Weights of a small transformer language model.
Size: 8 layers, width 576, MLP 2304 SwiGLU, vocabulary 18895, 60.8M parameters.
Architecture: RMSNorm before each block, rotary positions, no biases in attention or MLP, untied embeddings.
Training: a variant of Muon for these matrices, 577M tokens, 7849 steps.
MLP neurons of a small language model. Each row is named by its layer, matrix (gate and up: input weights) and neuron, and shows model dimensions 384-575. Each number is 128 + 32 x the weight over its row's rms, rounded and kept within 0 to 255. Numbers have three digits each. A neuron's up and down rows have the sign that makes its largest values positive.
A block is one neuron, or neurons of one layer that tend to fire together. After each block is what it responds to, as a language model described it from the Wikipedia text at the highest values.

L5.gate634:040166084158090091112097123084069143138102126150132161119120106073180104131145156120106107113153134160148164155143108053169125165147119101135085122128143207096078100132116131147132082098157108160134157081146119120140112137112124113159087134130098126151151145163127127099076182133117171129086168181136135122104172092130168140145144137132160077191092105031152128129144170148120093090146111118153136118143171104086072092142108162080136121141184087110059126152153177115146075142080091158106178202087105054152112125164156078136159158147123107101120089121145152173204130151146131133
L5.up634:108187114135119106090192098176091106166164150107180083076183185071157086123122142131063168137198085080099069120178107133190140111117182073137118145085169115143128179193174123192169096140135122124173132112167083157125114113124116115135061164139171135144109128066170088125097119160109116153131141127086168162127158130104082131086143114119153096129144095146141123071153140123152164162127156129138135174121107119123120155126154155114169098118160106125114124050145129127078170160133096128126122143127196140131112182128103151107068107126154071142147113109139109148125153138107136190
L5.gate647:131071115133153090111153125159116130118100116123086061173144137116105116133161145130077144136129118029182107119108091103200108199148137134193137094141134123114232136122164127113122140107139166165147086122135149132115102109129093134204165083157172178154162129192136148098112099103117131189109099073117099130137200076124165164133108159144086115177124174082040151148181107150119174065162058116097127217109150161174072072139121081148162181125170161087105123100136088130139080180168136112162147091129114147127155146139166120089149076092058152108145169139112161112164094155191114121
L5.up647:146106046136173111133135120133127149081102093131116127101109126132101078121118169153161158144118130139206099135127089117119112132089155137150157153108169178115107164114121186109162151119117129097118100144098128166110120127112129142150098139102077126134102118109112136112163206084097109188121073054111117135193116170162115159095175124137126108165119131091114061132144165140164178106147138167152177148136168166113141141112092100123111103192079155009186084100142150116145151149161171094156116132149172193109136118117141110065173163097075060160108097141034193154105112075073151122
L5.gate704:147136174155113141077136162084098101091119092161178061106116129079129113156117173090081108080113150099111121193090130113139155161133142156146154150129164159128172111142132139116166127110146110146172132118151097141097167153179110140084152145148121128145137170097140128066131149127126117151120161152087198103161176138081149115198107130170145115079147102062110126130129115133123118112072077103046100142174117067163150191072102133153119150148128103047142108165109105216095070180153140148096135069145158192158090107103163139101148124118057107109113141133177126119149087173122135118
L5.up704:180107146118166180102141171076127195098114155108151162220127115244173178084129147155135071066160121134114144149103090102136126115153082134131155123140109108101164120169088103145085077129156154133149137121113149190045155136164125127147131073168148171110142129086194145210097168162153064136112123161085130114123100122152071113089096131105144123120083132124185124143103166083077118100124134096113116135132157150164059120140139120148093187131110136161069145118113133114061147117130173094161175168143153119152188082148138146170182126136126110146101141070161117105141120074153181117
L5.gate1329:189111116082159194126093156097151052149138140100104123154154161113115098166122195178127149089161125110158168138107146110126128165174128067132147147123162120110124071096137138119127140142171105137158088149138114142110065192113104092102129081155183140128095104090135086114112176095134143094127124165162098160144174113106157126177114153101147069123138098080104182145079137151162069130132062143187075131117201103098106156112158136157156156126091148110139099094110117127110153125113152138106124133135177110146185187138121140180146089166155101122098115097159120150079159162099116135
L5.up1329:119115089179105069140158122048095084126051177197126165126077152082113149135114181142161132091133137115127065157196118158102087131082144149061104097143148191067093145148102104084146150195113090159101126162069078129093133166079175064191150184116090073170145148094190117198101221171132144124196112160089122139134108129107141100125103127142120069141161154175133122133115144161141103166144167132140144176168170134161186119129118136120094130173132096169150106116116076084089070118152119066080104105157147106111135117138183118078145096125116123150121071150121157113182099098127198221
L5.gate1571:106105053102081112082097057118126115191132167132132115121155114146129080142094090084176153100143139146179146121141128110144163147112122088111055208089136157087129107128076081114079102147188071124168098086102106063168086164141106142204122116171104135091168180143125096091106169128096179196107159169095081115122189136162101143090151120124095121131192125074095130143126136142108099114172086147108093118096230137105128148123091084125094164124116068178071100143127159113122124081112178175107206143105133053134061148141130093137120112114163133105162124072162164134125117138116157147
L5.up1571:119141116126115195131110164102110125104110146165131160110155062139192145130111119172115131093182124109120113160178110170130122198176187074118132090085171116084136139156090104128155126189125114134119101156083112172160057136152153161169152118150099149164135085123140150082114142177124121151138176145121074126209151129147116180099120130146105186116156075145113092101125098137151145198115178126159143181132156132083125070079143134114183135189126132143129229132117120136129144097129065116123147183179106182116115137156097133101119077119140119126130129132111159160157120106163164114
L5.gate1874:124126130141119108098122125165102162169133120072145100125125124084133176120107160153116113107167140093093139156138134156138139135119130090155084100168128074078167229181134141145233140111117159126086099178152110114124174108147132118162108105110132137117145173112201103129142140145103190189133132148179120136139138109132165155140079174086111089183157135090083165120183136135058130124143110104109197176124057136089080076124121112103135183139171175113166171132161100187111143127100150129168214122121142126133135132124183128123129135111088085108118110148098106132255126161134128086
L5.up1874:149111133141132117133156128161129166116095122112124095116133112096111191179118158148114125068157130114174163134136136123138158162078126119172082126206125145111170171136153121186182103126134116167109101137148139114135145049124115099162089098142155147117104199133179147169107155155184194160154135096160115095178151115110195127142086134194099123132125102119098195097159115119056131100090097117087156090057108104155092122119121089155119187106164163116135149126132110136102153124157153101183177133093170158154147157109216132131143067166092098105140133112106122138202130162154161111
L5.gate1963:123094094112106118110132115159107108102144159201162071110172155121167142120161151138152143101136134149113118192121135124157162108135097141129104183155141121134133081132139169118113142116091124122123128096143142135144114160118207141095074109185112100180101129137070103161113154181125117116149207213126142152119132046169107083118145141171055155130175118133091090097160136144175120187096162110124156110107070129123155195141115148133129179122159163119157174141096169174113188154177121078164132069140112190131108180095062169084113095097099158163167139119136109136118109162110103113
L5.up1963:063102059095058070117077144140057127181089157126113125116124117161132128191127195134126161106177100182147110178135134181219119150124187127114159117130194101168129066151126164186111098103129145118118133149133119088108118142111099183077129132138101119102193178167131103153135163097125119129137177114094093108147125104075143053114096175129093167098151089131056100086126125153173120075130114104137122108138145135129141124125109105124148174156238093152114122147138138062128195130129129128147175100156123100136127118121062101112101090183164121067155163099105131143154120137108109113
L5.gate2020:109156093125156115142099139107191152136147055174209148120134101103110102137142128106099143137147128078137092134136065146128136166143134133140108100117102164085131165144080138099131149142156129165080056124144144091087134180200134144108070136130137119143075116160136083105115181127127128111174146161106093101098164080107194130132159160185055055119087122128036173110141086136154136063159097133133077159094133115112094164181132129096146185138118131152147088094154135121133120159136137121131103151158167111076164103166148176154140133185118129106153060103092196141176095154184063105
L5.up2020:076146092127177089115121133111115062141123117198112199083116109177127132155167124207150171152138124101138088078193149178143167154142128127143095127090131145196111064139167100159139130099060164150125051126124127138095143105169102155139135151153160149136150140164170066154123127104118151118100178173105094110077184091101146141152154165167057104170067168103062202127093070158175196107178112176122108114128128082123041146141159069094138172120132118153178128087141130146124168136121134133129132053142146081116106123201122211066195103089096148162127126139140142186143088142183128184
Description: Technical-term word fragments

L5.gate612:077120139111124133112101149105104124158102095220151138118186169090127147139158101162100113122149109217110116122126143110088079147155154123114189105107113095171070103145192118120113177095143186105218089151128164143165109117107100099124117114135093125114128124115117144161115074123082139140149135091110101110109110110116093149126161116158176150075138071133189129153183189110191159148140097111151132136146118136166035137094111109130112166098153117105149185112141145140132105132147118107141105091101162150117084149149124059141210111155152149087085099145102128096106099126129079099
L5.up612:070093137123162138107153117155114064116166114146170186123149101115153141133164113129158175168111140203110141101112126101177176059154119113142148051132168140200057184139118159106164182086095146153148087131173156102095101140161123119182154191139138158118123133130097154096149108086081090129110106111089111104141052131069145127149153143107069155205169142137124086105144137111196148093105085099107133092140132139184114124101128185146117144095143144125146145133095165130151108129139130139091153151112182140065118077116105115184203137061169120123091152150110158063128077028153122146
L5.gate654:098122156144092127095139056145159154118159108111157127074116167177129104205081131100139126129207134135102137152141125083080152131062089144134101143084127196125130143115165110069198115106127178120125131111135175146170154124110118110091130097085082170104130200100075129109121116166119189163127164121157061130108125136126116094115176111092129133136149176158125085214128103153206112113099156139088117174132161139156106102111109099160130164131139100119154124141133134144144115095144139138141109136199089114147106119125095159141065156115122101147175187137149124141099067143073147070
L5.up654:109123153153163151101073129184101137173149117149144144082129171123109134186099111118172156146123148134112106193127170159057097144178082134148149127117128072133123137181112082081138092089110099130137086122154174141125123094069126165115151155113109128096172106160115124060131122110071101155153125151126086125084094134148110124148151099136204083132076145079108090138164067179132097086113122115161108155119154128134092083125110097128091084189065030157149127180097130152140132085186095138107117132154134158131137123185146084177100091069112115152103134126159139152151133136109137111
L5.gate759:110063138136112097079109083110106132108133100162110097172150160139088147142196149098164161109107063191126118137154092136171125127138108083123160097106088200113128123181091125143134057123158189133159118132121109126077165100107188121181145118120100184120126147121118118090120111124130059086062090171108178131107120119168092189122187185114158151171124154178109131085134141121118129174077109042170096159172128101147119161167142112165081183126132134132150113107145137098091095172083110166156071175155064172136099148143114115140166134173117161171089167102140138097102161071147105126
L5.up759:099099166118141147145105127158161092147076120171062117082111087194159163132080109179145105188189107108131133121142069099124145121160212149124175085132098119137105146144171126112143134200096174144094106121113142102127161119141143133129082059145140130139122141115048158107120122115153150141144107111134100166171121095165087133170170107163201110156166038084106159092101145126150135108157133134151124113091144103129102136188180070142175090141098113166122099153152123172146154168148095113121117059176216142131080158140140138132128122148137132120070092118126083107123108081172130149
L5.gate914:105112138138166102136104123150155100174118164163160156107162132106124129132044137129094105125144156136126104114131116121108147122178143081197141140140064147110144147151139103118122099090134132099177110121143145087099134102105161134120118045075084141145089131090167113183114067133096136148123143094107134108082112188131139156111128115121124191142126072140151158159147154186141088193155121102105107127099193169108185158076130138138095128129116198110108117112110168109162115179103171119117095134147165067159174196065093165068111159123143153124112065148159125125164180160141189147
L5.up914:132067106068227145084163124063161103142103153114193131115135198096150124084086108180122065104132131187166149139138156157144137096115123102201161139116159088075150120170132147160122091116116099094177146094193094141176157105124121160147142075108072114103130077076150085131140113127179149122116135071079109107121118175156144107109117133105057090141135152109110152162126168190133176168107157133127135180133191094158166063127140142109119114120148144178144090134087131205122149140155178063132109110115193099166168132120094140121201162097169181195160148125127098161137168143145143120
L5.gate1376:138164146109192121131127104156086145134066172104135142136154064147113123112070106138145094129186182133119196127104108148165167122164073108151139067146137162057121142111136168117122099116119127177136157182142111134114059145080119154137119091144084135163121080156097117112123085107128102159117103109111116125100069153123091164100109149113149134070117125164108139195088124115139113098133138116129119155184138121138131116103151136153109133151070140138108125151057115155176148106137140147131113131129163160125185148135125148145118123148168098148136098146162053110116150147148110118
L5.up1376:088125143148172136104100149118131068067102119107116108134020114150166201128115123136160124093138077133121102155143115111148163126115144121111132097096101134107073173134146164135174143058116129135156053094079102119146099110105144191133131117147165130052144118188083105152098118107067179131173166117082137107115097147151104163119101176129163136111143163171141071177125116122142145114125142088087140187091167163150121135153099099116136102158088183162118119137138130168180179105195140109162106131148112156140120141115105099070155166107130128176131164163130129105161162114110143101
L5.gate1400:133162178134148160113120127097110072105136136101142165171147139113110106189184103100154145181120122129102130150162112126167142124060133117164180170120114166121156119186147096158133148108127127107157140172045137156129116110196194138137138080153104129148140127097120101132170136054141145116155099151128149137096160059160105193115125138145117181071158163140097169118103183135142084129113161115073129128112127156190094121139114098115116146124092151096152103120116079074118128183113110176131127092100161092132142127081045107150124090158089157128128174122090161211089110096150132139
L5.up1400:166146147134128142126076108133116181116120139096161142085219116071138114107110116132122148140071119131190129171096125178089144197122121130174196164109109126137113136194115146134103140154089119155135148143167171091148138045134138092120125130087053168178087166059126147108131104099119184125117111122170160150073093122119134163118106138134145121138182120130089114126119168115145120147131034151096107091141123177106123143138110155159129170055190082144172118112069097075185158115135105124097126100168130159154144043134134050156164164118158101166072162065188124136117131097136114124
L5.gate1740:101174148064094143099106112130090120131146096089130105113178139107106171162104129130159113095132133133175149072154175089165153107065135133137187163153132116095143126088120152083126149112073130107140126098146138110080146109100159164111107138110149172126151199109113144143176122150146135155105132130079083130098128157133070130162110061192152166117161092086092068148147134174138104121139104099153123160146134092194143081164021144132138125148072099098136138114108148131114117113102123091150125136192134080122160106165072152119103091154135128059138095133157072162168144094145163106
L5.up1740:160123075115174153056122123101065112155108098117142101125093139155178111131173153158139141159144113146093109075128116150141145095175118136116112101098127125052070135131144121105148149143099137086157145094143169107160113113107158083170150182073102136134123144122110102121117129108141100151146114100184093110117138155175134161100148181094151154172103056136151115127160171157134122114139083206148106084071159128143073141161112088112112176136123103076095107139083178167099152208121142202190164123164102134116104150178192132201140115136094099139084126171127115055168136080139108125
L5.gate2129:193135130107118137121110093150153183158143120159218087137143165076118174210112117161100160137132211107199175135131154137128124076171151133175156108131104128083131114161135126065098149192069176140129110083130153092134149098121175046165152100111117131167098138193139114090151148120120149164150087176095176128104050161154102153130151142103145186108116167143153103143129192119198166160126201115122171118133185140128116142092149121122077159074076165174165116102159098104161157141160121068160104129113147183173113136093162132121141155147140082076115112091108091099142138130114134088
L5.up2129:105152134105091150144161139151146121134088144147183116089076156163049144175110153101094141106099108151108163118183076151145179159064097126092174115164106127133095146111153086144120111147083194104122119102064137061148110085161123122174123126128103134123129104163117150098159171087143138112086122128115165130054064118213077143108099148128156164114164118078112099108156135160096171059114122104071130066166112089153158076147172112139088111140095061203091113107105086138088152122152159152123189096131125096076104185101168156113122102164143154161099151132145104161062076116142100074
Description: Preposition after role titles

L3.gate899:109175194141153140094128146164102132165115154090113124098159140106097098142115159145104162149177121103139121131139188095130104135195146099136113063132144138171178148134168096142144119171146069128176118116147171149122129158114114150104113088127155151130148185106119100118096112131138153167080073124157057092175145151150135151080107169063144084188168141089150046167162162158145123175137101115153050097120148134132139143072036036128103151148183081073082117118125179180103125088189134127161084098113136140127124108146103107187089118170156109187159152098111131071082148104134139128
L3.up899:115121122115201206144164118156213144125159082129144097138113131102123149145128145056133142106124126176151110105117149150079178158140147126136161146153121168095159146170122120097109150141093123136127143104139149139148138117153132195152149162084139098135064142166121162155114157153140142139170143097135111108134136188134130163134152106161088103128140153164104049137114134140132230115087084125132108114172158118065198126150108100124117146063130120107136098107138133077168103215169143140121088093127142138077090099167102057164097096128138133166106133107126126108047149108179187183
L3.gate1248:155146124145130099096068115126160125138175081135127141116152095096116178078136096070129172138180114148134098159140115174160181143210088125166125097139124177090177117112136145157132193119111135116120137093162108086149124117180086122124157129104165127098122176114137130138121157114092130120148099178113106087125116174152122157148237155117140136090071153134106131157112129107238106134146144156107116056064153102125103148068061170119115166155145175123137068105125197185102102179195135121094123110150123121124122130062082112178167174098177055102113159136159125150142111127117109173
L3.up1248:124128119079151184124145194114121138106125146179118106101063130120139113120118078136109080147160166118136132173168134122139164143066095141085118221164151118080153093144134162087110131178147150160128127065140126134131111120130126112137125077146134107132141155128121146140131086073106065189136157117164114171104116102093071176102197163128165092126072131132073074183119138098157181108173207094126138089110106110163129156184120096154143153138169090170078152162076131124149141099115132160136190115130113132142101064084144184162168125131142109157177133097012183151142101099158139146
L3.gate1387:114155166086159089089130179116126063175106122105114163134131104110095123166070133118126123125150162166157126168141189083151139095133185104195144177149178157148130137163160130085156171073189128158081101108169125083139199149170159117189104076116145132120113174134119172160182128113135113121109079190100146097121110170140151100154213150094139175131132141129120133154087122131107101165106101136065133134086140112140102098122161117176091231119144162161185137107109194169101062158113130084146119147105148119175150090118157154123119150135123094115076126081166164053148120150145095132
L3.up1387:109144133093146153124146127077045142113080139122147134116095165090102188141116175147125118085126088094096148135162086092113135107156112171198124133126090155133196107132136113077163156128097165170096117161081163080135124153219075111133135161098102116143083143109069084169116068140168103094111138141157104080128091119147179074132119188136103165108074179106077176114118145152149139115150138103162108125096100166145099137120175133192069165134140178095202144198116122101149117090091098142139066119145080163143120086160201160134139127152148145109114108113091215111155115159180136145
L3.gate1587:169075143132120148189152080073144136108174120108136087107158128079129140174136142168185171093128161184184153142093089158122108113115122164095150172144159125156165174106196174110111151138146165064166169162097156137121089086114132103083110084179154051118123155146132157160152137123124096127119098183093144114150091170177011122105183175168179147053071102122135074133122098138073123110119049147142106075095139069087114104129115098165148125098114179114114170123079159096142135092136082115076138146143112181166156132079112082172173175109157114136097129074150065184073164134172117123
L3.up1587:081132146126174127113129177096141177159169119128142076208134183077108133107136075103135156073128125128087092095137116080109089116183109094132147192173152118128117114123159160076101142124129217121134192193157116122145154169166054086156084175104134054138154128134105087173183077116122138086146137136140105144146131154084097116112133110116189120127059116140081132103109098156124144124160054112136122040111151111132090104126114125150146150113186158189194090100073118085110089183109200138123178126136101115099136140150135145161149103126124114109083122111091091105098157080135082169
L3.gate1608:103184130142137096116154090146118185153166130133126148177129169169132130108127105147153128089123169134147141148085142116139051070125106061146167156157122133086188180094153137084089131145169137187151131135137110169164093104134164125120215128125101094154034149142100136181123148164121139097086126127102150133106126180155123149113155163118170166128055116140097076138088150151144098120164135150169110140122192069085147139157118219131048109085103134135125186144183159134061113135171122134119179162146099124065148103151175098151146131187087122168089077088129180116153114154151137136
L3.up1608:085177135123151156116102164151152131124133131101108200154163185102125160177042105159126132139205134109182192132202173135199154136113141149125135113146117130093127149070129097092136111172059141080163200112163133112128177130155115105087158116138094089146131127128143101168141135112124149083100152146143136147186169211111131144136177163123158149151161121098113138171117155140181130110113082146101105113124145185077147130158130116106086107131086153118130094137111155144130089171105135117146155145140137070057052084114103182190163201179095101095151127068100096128104158125089106152
L3.gate1802:086168139135147132158142125100139155117171102110185113132162119073129118157105139101111156149148126082097127086149137134162176155134144061139098145200177133090140127176119134123127153129107129156169192154128094155147111137114087134093104105142111082113078114137154094135147149110189045091194160121194140112111183082120117133113159141123112179139101143131102131087144120157170116159170187119167156124107110091174071047114129098123118169093141184090138189192017134136143109115153168136121140155148124111136131159115119082068216144204148122118136091082048116139135139141105158105
L3.up1802:128127122132169196166143140105108116140047089087137094107161145178091170138105064159121112115108093080133118156113159132151109103139113085190110074142165159113100185127208162156122176196120096107084146126130130098106132103110090127069106058160037128112164120129115118191148159097146127140079130065092080124104084143113086127148075098101140129170128139125098130049109123062120119186123111108134140092196167196134097159146142168149122097131166139151162145117093086130174094095179107136140095155191087192139207094128135130079164136208146101108097114079145152136129138155157117104
L3.gate1992:131178096192113131119076104163127115140090123119137100139132075165149134128084075102142106110107112104089207113125217130108106129084159169152150111074128101120168185126154136113130126150126120142105113147042078108115094170150099089140088114164053136148137198128103113070182084139073163160116187169141151144083132147166109167172164170126205073138150177102098131112128146144164097157083123187146127122126101149124141181101116150156093155141112159121150131181147135113106108126108082130142140053138120133146115137171109145106158153158134131107132079132138141162081102125113168113
L3.up1992:114169165165133074074131173141131109185155125082205114127107134112141096199111137203149125116158159120107190119110142135132120133099117168122116114130089091118095119205160136145103119151199195179125157153157102111096116169122157140134198198095110155137125178148140045130120114149131114136114135149123139157127155065176121153190135229137094059168095149134121108176063109141154127157161170147106124131134122157120133134106150108134097087164158149132170126115128137197075083101119131113039129164119109130116154125095137135109138137173178088122172191122160064092154107096148163130
L3.gate2008:094105051103099102152113134141088149147173092100190148092186106122099118103122118115086170121173126090133146197127133140155183133076168146068163166104102110093139173112125114129133135162110167158124201121140100077139108110143093171095094150132107064119125167135084107126098131119127143136128167090093154062099123115184133123151187104115115182144114175106065147167068149114167114121129176144084125119158119110166144145090092101112107131088123070142169171116180099123145130135144158112118154064107140113162133157175107167163163103171127161175136112122136179136109155159115150100
L3.up2008:172177170094115143160143159153168137152098135140112217137073112132072158146142076159099154160204119069181150119145119113122145140117104118103096139101101168176182125125166143168182172069139108122117132189094115058144162136148145140082109124178158083152156125127153111150115119113099153138142124136120156148107163097089119169105128146110163142049125128111088103165146166158099094171131093191038145125115129169127132101126171143198101103110186086135209134155091219109119151169114162101084078132124186099136111125106120062142170082171135108122130121109143087137100123168125061176
Description: Founding and affiliation links

L2.gate593:097114137059135105125137156134117128128188107096160118164109080079149068113116108128182132169113173122116163097137160172114146182103097086083056106110170090096119134126141110163151113103123163118139173106133148110136101113174111104149101123137145079203122219171166115098116125168109104161120087075111109111055128144130175139157192106139123108159186075124088163122145124174089114030125141148169094094188137095129080142120064134115098242136183079136172133187157141153122135172111062127176147120102146192094129181190157127149135112138108151155149141128148173157166133122106154157
L2.up593:052137077106123144059128179168127131162143145091105148102130097084081143102193132111095107138172102145146168196080132094128160159164142132155116105121182103116167129110068078141180150116083099146091129083147125131099131141168142088140140184106138113126143106114093106133098155105172168107116083106145102171128134134152075139196158105143140181178136162078073094124181112161102087136141151145125155134134155120080135082121110129189101138089132151130046173130160087162125110183119111174146097088087137074099175110113148222109111177153118149110140082093109135152132117109085071207
Description: Word-completing subword pieces

L2.gate612:153124132209090107129145117139158161114149174136141154071155160106045128169132170118176140127178122086159101174116126135104085150141139073117067082138118151118152183108121090134102125113184157096134092136151092106105176193129150091105168107088111126118094117147149115102143123158169194139124081127092155201150062139107143199100165081116160170095109142089114066095128158146133150122154128082115145110106187163122154043071111149137077187125083137132127178159147114120138110175123153176072097141103119188165076192127103077086128135156084115165110146109132136109138077138130199132
L2.up612:144120088133133108127124155176127137095130169158141146130132157095106130172149124142113172149165124073174116141081148124120116129113133101171093182086163110107134137135077105144112163096155082166114106119120111071106051183139146069150135107133131097100190119153114144168161142165094125160155102147151136147110153144162123103143164173131127118086130176115094064071097083183131126112165161131095145109018169087090150095086145156079060181187073151128144115089154148119079121148156144156128140159112101145149113127179170101179150126151073124182206122121136129149107142093087123149
Description: "of" after leadership titles